{"n_layer": 8, "d_model": 256, "n_head": 4, "n_kv_head": 4, "head_dim": 64, "d_mlp": 1024, "vocab_size": 8192, "activation": "tanh_gelu", "norm": "layernorm", "norm_place": "pre", "norm_eps": 1e-06, "positions": "learned", "qk_norm": false, "attn_scale": 0.125, "bias": "all", "tie_embeddings": true, "parallel_block": false, "init": "uniform", "init_std_qkv": 0.0406, "init_std_o": 0.0, "init_std_up": 0.0406, "init_std_down": 0.0, "optimizer": "muon_variant", "lr": 0.00985, "lr_mult_o": 3.0, "lr_mult_up": 0.913, "beta1": 0.95, "lr_head": 0.0066, "warmup_steps": 200, "schedule": "wsd", "decay_fraction": 0.827, "decay_shape": "linear", "final_lr_fraction": 0.02, "batch_tokens": 32768, "seq_len": 256, "doc_mask": true, "train_tokens": 276200000, "steps": 8429, "dataset": "wikipedia_en"}
MLP neurons of a small language model. Each row is named by its layer, matrix (down: output weights) and neuron, and shows model dimensions 0-127. Each number is 128 + 32 x the weight over its row's rms, rounded and kept within 0 to 255. Numbers have three digits each.
A block is one neuron, or neurons of one layer that tend to fire together. Before each block is what it responds to, as a language model described it from the Wikipedia text at the highest values.

Short middle pieces of words split into several tokens, right after a one- or two-letter opening piece, e.g. lo-ud, j-ap-onicum, cl-oud, st-air-case.
L2.down191:075132106220150135124153181117212093116109129199088136111135108142123144145065133101127150134115174107096170194102127172193108128111121118074137108140104135151106159133166148158128145150062130124160104144179160129095184133149095109102095077133138112138131127157102178094121126133167138113122168103109164114171104144188092136078144128169147125127111093151150156111112125121151141158110

Closing equals signs of wiki section headings after the title, e.g. ==History=, ===Eyes==, ==See also=, usually the final one before the line break.
L3.down136:150136129105147144128113183196129086079171121156109179100135144112119094126150165085139148130166117097106156164112178115128134176108177084155176115129106117162061118142125166082219104104089132139131138142169128136108115097135217080163168108204077155137124090101138135126084121114156094090161087109128101144088108089095146087136104144084137125083101168165109141180108069148152125121169
L3.down363:138138138096147112130144100161167104105121073103125149111139154055138124090148117079207117119099117132076154154155156192109150178147140065117161099130093119116160131095132142083150161112149109179159031172170206132147086114126075179162098079111107120121103148062121134170152163140110134130157141205188159126116132141099127120086137129101139136106134058060112160112142108139188159126162
L3.down612:153100088110153157160188111161142130131109132112113137160183101129131132178203132146142133180081111118112200122112164112105075085158119166118135160129114086132129112079171137174146118182147147185160205148177121100083192122155176146181106138180119073118099103156146105122105134089139110143149098149119109120064075051102151126187057168109130142106132118099095087166131151125123111131120
L3.down677:123144146132130128150115225162162165131097090134132112173128106133164103137099140039154111071109127122116113140136169134105136142159153105062143150124180179155136133137090115148143154093111098116193122134114123110087142103065113119134180211176062073117123044171092152137150124075142127088111119100111104156112135092093100095234146110125143107113188135127153123145113114145105115044169

Short word pieces in the middle of words split into odd fragments, often "te" after a hyphen or prefix, as in first-team, late, instead, dedicated, rechargeable.
L4.down75:177091110073136157082137146123073127110135112133114143126183144141088107095091080109176084097098085190164121124141144173095134139106140094137162130117124102118117075159123110215128195113106101164114161167131202080119147109098114137210210113129162049159087139181184103147142097117087115131176122149113094134107079160101144117117099070150137085151135167107127124117182196169170187125068
L4.down132:118109151130141126149118105172122066057103058087113081144158104107153165156108128163125099171158128059159136128162117211060086165107087083132102159201107146058072145160127180085095121118119135145134142181115169185085145169156107156089096141189148072083128108102103067084181070178112216186106101124166113142174093090113169167116129189116120144136120084123119148115159091144127171095087
L4.down139:146104151101124161106122153173102122130110101108110086125158141115116158114142151136122111120118179182118106115112087126161093119124120175119063042042120078080160142120171139101090144134122143111144195166128140132091147182133083157169116116092185161122135121098149131151130105097181164172089108114144187151102127110124136097149139242134065093084152137119132147115148168162127090157065
L4.down149:142129142091170162144165140152125125120147116147146103112143091173064125131141149111109135108087108178100123088140166157144109140113129087095171126167132114141166119100074130104126107138149094137125113176129120123071126086109194124188154120130153199093140182158116087183093145130179114120122117155182131129081136153127126121134078123126093164096140180157139120137164141116110149126143
L4.down185:185128100084169173098125098143135128124169092115112104066111137164158057103117168103094109120129153118134128099090109148144085059144091143063127149160139095148090112156175145096127138124147105130181119174155159132100089134094067186066099148127093164070141129164117092187101083159169192181138121130180124150140150164115091149102049118098169159103159104164127120149058114171124105067081
L4.down295:139124074170085150184094155118023103144112119085147167129116126151112124059087141076145124135125103159161095092164154141102059155128104130057137108162115148135065135164177140123164141137104122172128136109098181059189142145116131121118142102138095139131104112142096135126037134092120221137106152111159145151166102123080101180143103178137129141125135119121157164150083119126105106107163
L4.down408:138123100156148132154159072119108099188112121173115149131125157176131191079146123107156089080107134135134165169137122164180171194123069147109162127120204091129078173141181107133108114196115109093136142126107054134149135114080146093156133139151135136054139126156117105072110062096089144111098162113173124120073135109187158178156161114161100173163178123123136157175099155096137172065138
L4.down551:162141177135078112136109073155119174162180057097063152165083156097093152135161156137063129119098155176127130067183125111119140158173113163119114167132124135125124118163090144111160129169081118064116138127181159134129124077154175102107133109143102128050129083092151123162136187124107085143187182132106158068170143099144092121132144218164093130136108108096120168132150142108100160137087
L4.down566:149135104110104085132110135162129213115133114164072151102154153122181067127102137069202170149101105102133196144186120161084121137130065129184117093101134161111109117103148067124119154136098113165127134127088111156095135139141163120120077165154141111158109084127111162115086105102121122164087103129113211159117048107145184157153143116117115132114143124132104093081152132078145159059114
L4.down583:130118121117106084093121125143122083106106088116166118093177136123123153174084134083112134160111154156086180138127127157094156197117092093130128137135139167078182074075137151130142122109152097159088165166178082138088079150131131113127156123129192133158200151139104116112134149117139100106140121119105098124086163065054103182069107082148128140160090093121155077131118120126124091136154
L4.down642:130084151121133092064082115075162153124133112138108130072127104175135140175137165117079112071094130145061110085169142170153106162154143116090114122119113090176110138069145148137112105148168120182096134110123093180093165098148106049138133073170168116118174155122096162110177080118108057082120193166126121137112122143133092134185175180131147114118106116090168141153127118045089111166136
L4.down660:064098091159093174130197087075118065134098150143134098129150157079186176137118071126130112152120140141167104188048104157114116071127113132131189123139140119121139083172131126120104164111211158122138124101071141105136156161166206106107121102106136203050143158129146159102132143139135079121124123147111085151164113087167141086131054157201146153166095139155115109080157139109138116140107
L4.down790:096059153175145153139138102152149169132141163102141122168143091136108136148135146152161072116176127132095111151155048109145139127108132148159127067082164117085113170094077199140102096118095110129169165099121093124133059150076124124106076129110149102162162161133105122174141146143108125156057115176144133109097124084152116144116145053171191154101168123162092170123163129132155117131088
L4.down900:118115106066171101068117114079157129076123174120098122097134153161170120095098161097077105154095144083108176108126160125122071162090126132117067105114168095129091072111161134145098133068135134142151072080139118107136068093125166088156136127151095141111095101183179092126140114101187094181146161085131107117091165193075118202169145131115138160154061162171170124178127148160131080111164
L4.down933:112182135124121123150148160140110120114173139144135086185150097147106138102099155143189191106134106113141149126144163067139120125072164097183155125168151141127113141137172129070106143159194154128101101169089117130097100068165188168148068094155120143175177124101110029164059170105138142099131054152139112093148148091216185078128104115127150163135082116110103127080117080103179149083140
L4.down941:187122106141102163122138169100096132083151101132144069154156157171123141124102133162086131110142137075119072135105146082150176087104147147168121111183174132102079142179117108103086118134130124069106125170171116170133151165100215098093100131157099167153142122109132130194139121137121139146161120132126116062087113065160145097174113112110119129107154173136126096100111139132113173100172

Line breaks right after wiki section headings like ==Life== or ===Reception===, or after paragraph ends; also opening brackets before dates or edits, as in (2014) and [could not].
L3.down358:122071134131117166104167095147121088161097162097130122095138143087158091185085145205103113095138120161182169127147168137179125153156197098188061116168185159158103085160107163180139140068176128145124118124096080169135124150089168095137117109161112151132042145159156082151130118105114088044127133156110120065135114175131138131095121113162124144102135135105126103091169141078149172121149
L3.down597:087170149144052125120120135140123150062201138091081173128134154082098064104073123196155110112143164131147088088135111154111158119151117084138189135148098119136100080081152095182183135116139131170101121066157169114187134074086110101078085163089173099205152091104159156143133115140140172035145173141147092097136151120155140080160152174166120079192154098125173147139150103152080134145093
L3.down913:178108093113074156073190155176083131130189189111106149074149169123132130149067117164105135121101115160135181128110150162150111096202165099144090157130131134065170193163148153116110129096153127072144152118164048205139079111091111110073070178066119103165102130107110110161154129155141200039168092164124136132132138161130144135136118158120052123135098101164171099137119130126076141076113
L3.down976:111097067112130100136169107166088173091110097114170091156136122099146134146114137212148126169160101119160156094120169107158135071114127100161120185166102133167111092160121160159184116115148158074149169135168105183104108140135147138114103115113153148113165110155089127059082167157131153110146158164142139084133110131164123170161095145157101096146083106128141049159132151127031098163087

The final = signs that close Wikipedia section headings, as in ==History== or ===Cast===, usually just before the line break.
L4.down35:137193105135123117087150093070148122156161115121118107155151137120119151193074082142119111098072115103081152183155085157135073147171149124086140122056149113078176124084080148101158212125135176143136104198130150136081151155094131142164053146145190142171111115171140016205175110149162179138143110162141141131096161119109126144169104098130135148101103106074146105152161120160148137096132
L4.down142:202111130158093130133105089137152131110153077162147165106090023171090147118143165041143148126134106118162068110083117081130100138135122155108140147142124107078078096153093154159052149146178150115150135123202128147123162098154191128053132053157071141126163045113169100114089110109142140118091128088168146134078149124096157152135090080095100137103119154137133179154142171135099152096140
L4.down160:070142131174160141143082143155139125044172140169050216079103109161140160147080111150112092100107162158171155087142179174153100184178101121125090111100176099138132188134141129171135066100120140127135106089132137148126184043124119087155164164166141140076154035164124084121169184149092090168137123139097120127075119131109110189138182135101124124178139157149122105170150058154122143105132
L4.down226:146187160137105164052059078163076092095123129132089118094181144046056119186134165106134111088187106123150166197152151161081143121128118155153138140108120162164184144149193140122117154164121158070158057107215162136168098149125149136153079165176136151113120093132107100171124153087157145173086074169127085130179103164138197107136128160106168175110092113140114109102127102095168137105142
L4.down263:123161143125090059108063148181152110169151104115131084043121127180161090117157162084134151134117080130131130173147167181138156146110109077109112130164137161159133153193187102108093163227146130122140091132198143124150181180106201127148127105120132109117148085133161147102102128132148136028122065135134197132135095176104097102186142096109105122138100193139112111088176174161180082085142
L4.down276:063111162120131131123095108098135117114065087174117073115105121098115173149130134168123167189122111136151096128149188166142142126132128069125103136125130128134103080145140148119186199129065092140094123187110134119118172125133109140220079157111088165132138155145114062090108142151094149180132150175163054178109100123054153140176140136107130140125095173171116078144141144106103124127126
L4.down357:242098151174159180104175194139141137083115134082138140143120157161137117138150130153112139142148129153157145122136128151089114112150125124165199181070145136070156075093116115088123097149136202139175115126102099067181147080109186192159091161169156145089134140139140130168111132139154171083133148121140100113087155094166126130154123175106142171105120161146076120146117129111120123131086
L4.down527:116172113170114141130072131120192140142117151220209169121099122113138149125095170086123137153166223131122098090115109092136141152147116152131154079117123163124127100056156161110091103154122083140048128106187125158179097104111104171137115163066136128152117112154117056123157111156126129092110091096066166135167075096124078123176110126183103117113143121103080132117128125082074172139106
L4.down612:129173082117109147087101118083144098138086107073127151107093153119111127117107102147072092143151175152179118178141124116142136132112139138082170155156103102167141148138137133082114066175092130107174141097171164124099138129073157126107170142073144178115195144149157118103168133180144134133058141228127154151077155131119108103132114122097083098115157152099119142118117125161130114119157
L4.down654:117181044111190177133130146114179078101123141066143132107166125035167079142144144112141120177155129137164071064175095188098088124164115149117115143120097103116144125130156105136133108155142149127110114102108156135156145140144198158159130131177170145153182107111107075111136132104146122112141136074129150200140155142186117163177102085123063132071105144134122162176176143144130085116141
L4.down658:126119084068171176196099114126140108108157132186121070107143094160182131122144175152135094169138092122135096119089167126132126098104162141152127086083164182141116160162131120059079149158085153154104106150183187176080077083168124110148125105135089130169128179089136174144117107076203106128172165145141130123095146092125152171133097132102117108145108091112104037144174188104163137083161
L4.down737:180183131091090118131119147130157138142124066129088150185050129132161155105139139060118159153155149100148095147179150163081128152176131155112071148101100102145110152107135109141068111128140141133136159120131156160201175132113152155115168162138117144079153131083064162181124136114127194165191118177151076061141120103144157074138159095072146137084135124119104182146072166150096104095172
L4.down840:078104153114105115108134153175133120154131085157168113142148149171184100089189126063121141144120174151110130152152079119130078100072098092132105143097088116118161142115124092177141168126173134132108177122171174152128168144106167125091104164181165120125152102114138134143163116134198169097119166135124139109125096088108141128091158087071114166124171089128143113180121152148072123102105
L4.down850:190149151179149152116068130162095110102158163118149173134114187107138124135143148099135102121113154079130120172161162193117160141145116056139168179130150084135140116116121115128127070064122144123077144146150118107065177093124159157153118111135077140119111143106134151133077242149115166090118126140134179159136115122117158132144078113172105067040123138169151123158135167136097128131086
L4.down914:110148111134068139159089112111130116052067203115111116141138118094153125230129112190176151177134160162176145115131101071165106147081163053167124087178130159170183171165121137116086136150102072093123111141129091177155109055111132120111146089140102128122121116161074166141115107106154174143078134152140091106162131115152091141106109107131210106172143127073165125079137123094138103126105
L4.down1003:114087152177075120187083134137163166156192151125167136070068079139110126188121071162125132142150193109160112076164154102151116108175192126152133112184132154073117113134091152153134166117096043126161106111145122121137141139145106109051146083114090144130088115126156141128120147106100154097058109143185100129145150148101105073108183204150126128114162119082120128106143148143132105104064

Final "=" of a wiki-markup section heading's closing run, e.g. ==History=, ===Gallery==, ====Playoffs===; rarely mid-word pieces.
L2.down517:141151072120132106169080073101171090120114096162139139109106140097099124117100136200171153179115160166153085141165124124122112169179132124161074121162089151190078125093164139102158135119110180131132113128155124087115169140104079200205170109117104110100095149131099172164090127148110105127106123113131099130087173119125161195171162133155078109118122093100161085143125200128138122170119

The first = of a wikitext section heading right after a blank line, as in ==Early life==, == Draft ==, ==Design==; weakly also who or as.
L2.down767:106107122149114171167142119137110138160089157080097088161166154116132126118086141127121144110128117138098180158084125153078151144097140104157083135038112174144083198159093129153136141069149126105089110152120093145181104109102062105080088081092142196170108100085132154127154095145179132194165127151154164113165138088093166150119155121123091123142147115139092142142100046156093168121107

Short subword pieces inside rare or foreign words, mostly names, such as Cho-ng-huan, W-ł-adysław, G-ö-teborg, also odd English splits like t-ang-led.
L3.down79:077108110101162169140173164107125112102118106094153080117151177138147187124120156142191109098141072144153112151132134145126134080136115123120175075171117128105094124146160131070142095172128077106102105143111169091111148148108160125147110099120113123161140143137096069147147158114186103089157067191107146135125111018153104137143148085136198108137188116113073114072115110149143146105141
L3.down120:160134086119182154149171119139158095146099153143109172130219146111163120105142128122137131099172099085107104162162223164166161121097119109120118132176144062139060163124160151111100128194099062126134136101110079137186102112114168131119112139097154141158097144182087175097160148125089094133090153132080155126094104096149075152109162119128204129102120105077190155140158076104161129107177
L3.down311:125133093122102132136132066146145119079091111113126098101142111128145085163088160134071091125156128149049098129191140170108127129129120121114121112147066134138110079110179097145097143142168104119144127133127163120139132161131140150108159128105148073160141117124113234100169120146152121105148154115148119168028057135125143114163128137147167132146089154118184126144168148118136126061151
L3.down760:103137143177178175188083123185213114089125117149120121079093171089097080107176133153156103074106078117101110106133073137107151108082151171097093094196132153129095155088083097103145080175121214145156110121165185088131155132144116134113143088100158122160183154130148093134108162114192158156113140119145136093155120056142102142118158082117092153137080087045130134188145137125146120090127

Equals-sign tokens in wiki-markup section headings, mostly the closing = after the title, as in ==Career=, ===2000s==, ==See also=.
L3.down91:129090150125106077106122154154062141142143136147131084106124141096155135074136168088096099045127091094148118117162143159088098116073136116179144155083136148138136178155131149158124157138146113123078103149116195085176102152089104121113101119080150114192110126141130107077141085112147148186174154150110165108120149188107110084081191106041172150132092125117129105089069109186168124108072
L3.down295:089154138069110181163167151153158146183073126115129176140098072134106112116147101142097125084164133128137078145154152180084114133086173135158100098132155135123175153105091143129116149123205096106136020144082150143123056146058118110130089172149155106123199100132131151088109187107082150094211144146159141135081151155146122052145124214148158094102051153124144138114084144129112144107094
L3.down436:097099075097079090066113107107091074147119170144132173145139079135126155062043094134104104147130100096158085151166076118081136092121130099175124141094105138181087182134204164103118138127157103148126126101132134107167103150112114113148143152072146127112135144078113139120169120147121150117141157148189152086101139179150205143127112108108078135190119119166201148117232127100131147154110
L3.down752:155068143169143094099192126114086117181101153138135102113155066124126111133066147179112126126060067101074128110077108134089105075062148157123135193107155133123165204115135123143127056131126154115120169096160121107174069078122138091169113165165125119100154109112130094142182088122173122188167174087140144060195179149137136165101123167119130116103113113138143119123076098130116166099108

Tokens inside a fixed multiword unit: "and" or "of" in compounds and titles (track and field, Secretary of Labor), "=" closing wiki headings, surname starts.
L4.down17:131133097169166118120175183120178127128198160096125110101103106118196138070089151170105123120177101130105126129135062142106131123174159217140144139107068111192112141095085149117075091098126083078125122122159143134131112074130152085103091082100106092133123133110131164153121171147177133140140088093178138084087114131174160122143120136143093164137089187104103148143127135086129097111141
L4.down38:136146081107111104115094130170081066114119114119099109137152135213170181114121116177105135135164089089088092211152179098173166118098144126132147153126148132070172176156071104109158143161102154148108173093117153069150121093136133092120157125193108117094143179099146136093144103088225137166121110116108102167138098105108049144145121086106080180123155143119116113098152152106176124118073
L4.down178:204140136097045091095152129118105133098098190115134212135112160125121123130113047096091103182158133187174097088155075141135154192109146134110085113131161090182109158114146122125139144142149179127132155143142128171081166145114182138124097145108156117215119058142146134074085138167103103111083117132198091129128093104133077164121146132096102157102107141112117134105157142085109139159162
L4.down258:099100192154141141145139076184113150123088109084061170149152062157124138079131148137099096090078125126146100100100126136119118096153099102183128158143108146116108195147171132102139091100134141068129111102072114091145121197090138156136115080097121117165112178143082085109092079115139134128105116113152096079123151176164104153116218203116123143112090140100092106151143116102126138178072
L4.down312:116115148145100109150139163130152062089097106100165121103110133157178097167132115178113146101073123099064122100120106115129147102100116142134113101089124099128105102108059127122113134136134123119120086170130115133094185175142073048112093151120213176135155187165234120144190118109126121113135148091090130157131113152142079077154149120105131119134128126116148097084127159162119094130112
L4.down448:082127067076154124098149154144102077071086069119131151104130132169135106162100097169194167049086122150121100165107151138133160161082156136085101125116193128156094023131137124108137139114114124165128130167154113119130109082120138083160099154165152065149112180126094128071118152078129096194158161139170096147136073093087134139153086097074165091162160114163131125136119110108160132164121
L4.down549:152120153105131142081111182120149139156195100158141136159097160168120113144136149093122136137107141141101127109134109090165146120131132085131146087100125110140189120151140158135107134053109110192123180087174082136132159098119104087164053092088145167121161158153176092138122075169176112105150117129109111165134118200085124129116130152149140167089084145125094147098128074129108099149116
L4.down596:108115106110146165188181172111130170087144093201162146116109164110082192165148137151121164101095121097141114101062106112109096091143131065128162125136132110141113170142081128157114154128197077075131101092101087110140108102102132142149150164139139140127213164170109151141079170151135164146119137167126110109164112138147166133088102117142197137119126127133132155181164126170136100139179
L4.down693:139054176148148163147085055132102081149123139176113116146161073128181114143169143116121107067150141104097094144122108087080150088182147105110120103094104103103113196113180113182122192110132143113207082147108098131122101184118104153074134173108132081112125143133056136165115112069083117160049180126094193120139088167112135136070174177149142119155145110155119121080063170076119137158145
L4.down720:086172122122108138101125105129105127103095095108128051156145148115133106139106055121209183151150111145193104122107073157076145076081106084158120118079111130138098113159110098155128135141109124106180145090083148205169176087122168103140113141169092192186143113133133127159096107186114113183139199134092091115149114125090136101113165083110189120191105127140145143100153126110101117166105
L4.down725:102142119145132090126142122157165125123110127131059144102106123115111163155156153172089116144105151160092103199138152157139098099105144148182108169103112164157170073187083118104123164130100107187139165155109086114112158153157104056122098104101136145124172181145185112075087099109147150167113140078131130101149175144150051111129095089095167133163116171122136148149136135129160114117201
L4.down734:104083117112110102128124115113152098047116093147137126146154142151140234109101077174177109110167128162048075146132135120136099157103118181112104120161164147095169127029113115102137164127152125136149143141141112137108097130108167129164171102105110199163038134114157116142175091132144126158167046139115156128137092103118101062169134114094115146208144197106174147081149140130099108172117
L4.down785:122151110115146159088152064115092115086096143083162190148100161162121087190129116103156127124150114120116086090133143156156166070161112150072080179119121122127120186171136133155230127125054186099144106103188096190123133082116137125111095165142124148108145154142172145160117139114151165156076127176133152125099084186099130118172124110113096151112097133179185107104093093161173121157116
L4.down913:070107143123100088108111111201143180177172075160128087127107175123168142159133125210150125118164147137071153148126166117185164143133094165137109064084088107086131148104107123163090116148091167141151152070139124136143172086105145155155130119129097171182093156169131223131127110093128079171132093156156103078120099105095058128132169122110100105146127114130081089118124152156161091152116
L4.down927:121105113152145205160157107115123152135075131141190120139140190164049142121118155155161153091153124133053076097084086158161152100105163092131203087134167142094132161119145076095140089150128123099106148148013124125176096155122128152203133166154135134173158155092084114137103140099111122162166136200112148094076163097144093110059143106168160073147189078126077143181093127123079108114114
L4.down1013:101104150170110112154176089158120059083085085066119180143147128140153190062083115101120110123136103152140142110131138133130126166149136089109140118121109151106128163117137111132105132119129169146138103147134092161155099126176109092058197073140134187096107172183147244108127118123135161057107124101135116093145155127120108169137134120080092157129124106126075157130090111134104141128104

Opening quotation marks or parentheses right before quoted or clarifying text, chiefly quotes after described as, called, found the film to be.
L4.down47:104098077097111166113149085130134062146137158100147116128121145097108105155128074075166143194186084183152140144152198123138162095130103092162112114112131161121147113140120082185098114169135103133131130174142137186135117142138106166110099167065140089231111152159046104105087175171118171100130180095158178121170065170119100154070089077116144149118142086146108174166125157108161116193152
L4.down50:142181129086086100118138160131062126114144149063165137093140211132129066103133069162113131102174213117098129142090095138165135068151102132146121153092147111083152064112147172114117127102100119150142103099157180108182100134124118120149146113176161094159123130121130194163188116126148169090102064121111085147121094124083118162171178107115104081094160127163102141088146154123190113226153
L4.down112:166124139139067151141119129138095094161122101146139187177122110091111213099165103181093123125117121109172169127117123113136143138168116139135091079192107108115143111147153036110197125144139113067119136155183151121122070091131103102140150127129102080125128087145179163131151154120140096070197150136078086123169071149122143090124131159158065132177109126100097128148090161141082087169130
L4.down148:180177146108060163125160159138136100087148089123110152090120129141140134108162145142162156140117190097105109102152062066110112162124101173156145186172150131143066162075115099110084129133134088130145082111089161080109122148115099129083107108163122102107165096078116161108129140092152134111136174141091170203074106080082154096123131075176063091089176116061147174146142145118152221116130
L4.down189:137237121169099110094156154118132088152115145136164199133136078132136075104134153088136195097105097085093147079122111119158108124202142106119150114073099142091157165116117157101104086103081156109057116141170116165147118087097179121172081121080117124100121141130097162134141131142133055060092084125108189101149134156170128112157134122085169183144140172159160110122102116064209120092110
L4.down227:047166122077126140116174095109135146178085067046121103164150121106148053123145103135136126169111072094155076106137120057113185066057168107158113109148113119159088129120112188131124104127102126170106145161120108088150150090172117114131146166114137105115066128125168221120179128146161135118131124111129088122125228147092148204145152108072112123123098144133159124085110115164123098181103
L4.down381:133116135134129137107120079135105056123152101141171140177125161140129094101122135190115160138079173098179119153183169205115096187126159149194144138135112110122120121142177093119170150113139098169107151085120105182101127110085179141113132156183116132150072149128096008095123100145129203087100112103100155134141157120117112071159107102097132072126103150178126044178151154079119119155114
L4.down435:115137153113151150122126055045122101148111126134132090096137129149132119139182151126046132123109129158101104158158069150131172139057163144157117118131099107076108158115172154112136157087110165139157144088101122121095143181113179144109124133112079174116086093169166160102061146169121098156073116128121117075082148087089146116146087118123180132102126109149163112157092108178125101149128
L4.down436:137123182075154095147137133117102118122135141139105139075079162152079100163127140109121148140128115083124072166149107162120198174125109127157163122097168126133070157133186109074210144116146063135130094141151141184159131108141137164081149137138125091108135078153122188120096158109110099185140098152140135102082100124177131100172098110156162142163118079138076155032096114141157114045123
L4.down484:124131095116091173122128163139091145162127123078158106132182140138191163130125125179105038115098123117172132164084136113141087125162103127102119106136093110113169114132093088122127112062151148105114129152076116117138092083164119150100146085152120101119111167069179192060081099080174083150130128094054074138126114079127118216102128157100144153112164143135118134154099078117174132154149
L4.down517:096117102069093167154121150105177173162104172156131104143110085117168140128167086100142118153092132104121148139103135156138099124104189120160152116165139133154152126123136136105134126137080160189185160158149127089156087089103087066140162207140099105146102096102099171145107159089083142130119139163168098112159076121121081170177124135151135121150127195150143146122119134131137144164148
L4.down530:153092122137199170076139097118134149178153122151106120096170148145090135109204179167132140111122117156114119130170125079147091117163136130121135157130101104060157117104092063135152098078183160118168138130121118116098085148163209185121092191112087091091053143139093144122141058126169064082164089098121097113161085105083063164134160175115095075111123143150058091144127148114063127119093
L4.down560:081137146052109132104166093095102125124126146154136110188097157050148095128169118164158177164128133129102093112064131127096140154111133093133090124122107155101110121127159107077177141139158123086104128096137147168125131134131152132127166087131099157129125099090110068160126083092178087076149149163147148130148136104115153144135142135146208135138184101105122143129153154092145165205114
L4.down679:111122128163123154069138145049152094132138194134037127106154047150154122096099117122093150136114143141184095124129137131130149131124132132115076093132123111086134117033137097086166139120148114086111095168069105158104107148113137133125155117126152132092029182094160023142077125145103080101117108133159206115152144155143122164174145134168207140106130082144146115197162170117139112202117
L4.down745:092135081138155117150133116141113212190181103129164162109122161152112148122131120079095110168180065184117172142080119152125149142069135065067197109107154114141164118130127090062101132153145083194100137181101083128115110087107127107097158060129163197167164130158100088154091141158156160154150088159107124064120129097143182141108126116164109108110120123162174129148116147113169105121135
L4.down778:149110153159186099095111111118125077104141130100138140153129134161107132151174121172192149097094124127103151087143165101180093098181090136084134177164165069100086142105151075130136120202090124167116106113082174114120093084122104172118175182181101082137095163057157123062148132106164131141065148117134116118161128091158103166139174141140113148129156155070106171087179081079110138142146

Opening parenthesis or quote mark, and sometimes the first letters after it, starting a gloss, translation, date or aside after a noun, e.g. diarchy ("rule of two"), trout (Oncorhynchus, Parma (14 January.
L2.down11:122109186108112116129181064127156107112160114094138195087120162116129110084090117154076114144174173137121131163119140139095165112161170145128073097132137151075115105111125103142117082079141118120134148078171058099166108117128094182108140116108115050126125079166102155131150127150110107029197113151182154100134176122118067163121096108115069119141196093133105168131104116101211154214127